config = dict(
    n_layer=8,
    d_model=256,
    n_head=6,
    n_kv_head=6,
    head_dim=64,
    d_mlp=1024,
    vocab_size=575,
    activation='tanh_gelu',
    norm='rmsnorm',
    norm_place='pre',
    norm_eps=1e-05,
    positions='rope',
    rope_base=5240.0,
    rope_fraction=1.0,
    qk_norm=False,
    attn_scale=0.125,
    bias='none',
    tie_embeddings=False,
    parallel_block=False,
    init='orth',
    init_std_qkv=0.0324,
    init_std_o=0.0,
    init_std_up=0.0324,
    init_std_down=0.0,
    optimizer='muon_variant',
    lr=0.00784,
    lr_mult_down=1.5,
    beta1=0.93,
    lr_head=0.00553,
    grad_clip=2.0,
    warmup_steps=200,
    schedule='wsd',
    decay_fraction=0.768,
    decay_shape='linear',
    final_lr_fraction=0.05,
    batch_tokens=32768,
    seq_len=384,
    doc_mask=True,
    train_tokens=182600000,
    steps=5573,
    dataset='wikipedia_en',
)
MLP neurons of a small language model. Each row is named by its layer, matrix (up: input weights; down: output weights) and neuron, and shows model dimensions 96-223. Each number is 128 + 32 x the weight over its row's rms, rounded and kept within 0 to 255. Numbers have three digits each.
Before each neuron's rows, "fires after" lists the tokens most often just before its 100 highest values on Wikipedia text that the model never trained on. A number after a token or word is its count.

fires after: " b" 15, "-" 14, " (" 11, "em" 7, " \"" 6
L3.up756:120133144093131100166152140106126181094151103117195151139096108092132155111120098095124123142139107142100166160089125134136132100152119145116090126135114129112165125055133154158144126193099135096081145101133119139111143125141150127126138201108168127138088158103146094082119098182120082136126148081065116161047127132149148117182179144098132153122103165122128170153206127129143079129127
L3.down756:114161135106104062118131165138131194107094136119149088069124137155076173097124145076177152172101139226104142126094173133157157135073173141148127140163105130099108127137166135114151104173137131092135117143058115113158114082099112191135115139163196136151153164127139151118118135131090134106148107134099135118146123091148108109141140148112074100144135166104088132113139104131145162148113

fires after: "at" 25, "ot" 11, "ber" 7, "ver" 7, "n" 6, " o" 5
L3.up489:119168173119042114153172113119158098122124137128125091086130140124111140114178175122133123100096114114180158145092076134124113166115120094130132101125178118122112200255126153133188105101138079112112133126108157084145175163170093135164122123144112086173168082072156086122106070116134146116097072138123109150124105110180156124172156095122060150157133160080188143108125094140138104135083
L3.down489:076151118132116169127131141107060169091130162100103137168144171134143099113092095198169142171143091135121114116142119175075152117096110163131144110125056107123179128081140073122145146184156145165145151150052169115137082118069091115093087163097121131103118159155117175145133122159094158153102170122193191110109155141158109104065123150139185165093087105141101154104086106123128171118120

fires after: "o" 30, "a" 20
L3.up791:064124121132076153143123119173114115149147149091119202126133139148128140177148141140109134124079167108102165152115108133111098152118136151090165085079095133140137190137171113125081115085161095108119068131135090094105105134143131155112156133095070093169096153080043179117158124138134081168155118161127149149129187149143144158128122059130117152175089112086216104149146098157140128098152
L3.down791:130138152130129122105070102104145136131078133140102074143126095170155130103092150138149174142170162150071129122160102158167145140131134184159133152120158155141096062181103165142137141138090140169164132123154093070144171111065121111085120159112150068077128127130175086120095134137119167080101143170147159073185147058145132100111185137079186139150104145172101161053125066197099150100110

fires after: "ot" 29, "r" 20, "ak" 6, "en" 5, "at" 5, "os" 5
L3.up564:113111162215078183115098178160116117108104107145120146127155084103128087121132178141100157145145109144130183180112153152124190150153145122169100158135192148149153207185091113116152152143081085159063116102131183091108149108117189133155108137165130156115061100162116191137168092109141131124121153110069128147117056146116163141107118133129070090114149169153175120096128151109139114161106
L3.down564:165139167121077137109127181146084154138139119103084135133133188138114151134066095112173096125127134133089132128189091168122166127095132122113097083094093187092124082161149173159192104131082158181124130105159167089107123125105176166202124084136129157114181157099135163156125109143086094112109192130167100173141176123146099111059104108075115123129097133088109152066127120097162053108182

fires after: " N" 23, "a" 10, " w" 9, " K" 9, " Y" 6
L3.up77:134119175164171132132070144157081126177182155107054175115112120083145203091107090077125115100127154167151095079085137133191163133107146166109115127059129090155157170102135120142121107102081106145123130214140095179112098090124141164157135155121136141112152111107148132109142132161156147084194151104110117066104171030155146110096162090117124102145134093177120053172081173173091104154114
L3.down77:097173120093096113115075174141118155125132135118117024152112119125107156173184135134158141118066126122059123111128130132149148147119127124121106093132071153110114140091090148177171101153111174135130119135165120107131146168141134149116090126130139187142108102100099157143111129152078094155158089113140152145074077076085165153196164171111090119151164092152092125234122087146116134129117

fires after: "ra" 15, "a" 13, "i" 9, "c" 7, "u" 6
L3.up820:124102159137136166110077176136147130163167089148133106150160072103055140094164117186128175127142142141068142125148135112146102098101121149107122071141099136121161119091109078136085171117119126156110079194104098129130126132061152063116108098079121154105139103054122116121128115128147163104070135118139145136118097167144174120143093115046084096171093107112128087165151206101133100138125
L3.down820:115112108146109144119181115105124129225153156101165140190062123130173128158171127157098126145140099115113116123131155121091130152100179097166175191140156192083134145062175112110123139123096120131068076092130162154118121145148092165208164130106119108127130139142144185088161177163105138171133143030163029127149122121198121099182090115120095140129126156128141155122149114107183173167182

fires after: "ec" 20, " f" 11, "op" 9, "am" 8, "es" 6
L3.up63:120162121102063134100138134155130206196108195116069170199166114162089154075120077094172129148114121129162078148123143134164125122131131145156172110132130150152118113127136145109168122120120137103112142095089135125144169105104145152134157101118169120180149146146180093172050097101136159138125141070160132185111127197168129122053166096142173102111163168119132089088161047111117136131191
L3.down63:165070125136109138133106088163152107142158152129197128173196139172124089178090188149115148090086167163091151169155110131127140123187107164092097140109094084142126104106116158125104105149188147189170081198142180121117111155171142094109105131062071116125091142146133124163147120139157182126101125161081156153124153157108138124126078130118159188133135129185075119186083132170067140113104

fires after: "e" 47, "ro" 8, "er" 7, "_" 5
L3.up342:127121088040120139179153129126116134092116166122118159111141130118155205129119173165112101145098182116202098178109107141180105084141141159113131102151070151109182112146097151159124051138122130129121110151121146121079104117122141126149124133118105088193143111113066067116119160100144145082126113086088124094095129191139122081141148077085064127115120171125163140141092094116135085130107
L3.down342:164140102133073139151108120107127162132096107183083159069072155167139126116139194116166063131173114150117121138141122090102182133203100136136153130104178125178121165131103150146141122097076079105149168116144077111137099099155069146145181134160175183150158091072116102167141120170142106149125098109124133163058131106099153137145050177108123139090147129141140172083132103156149098120103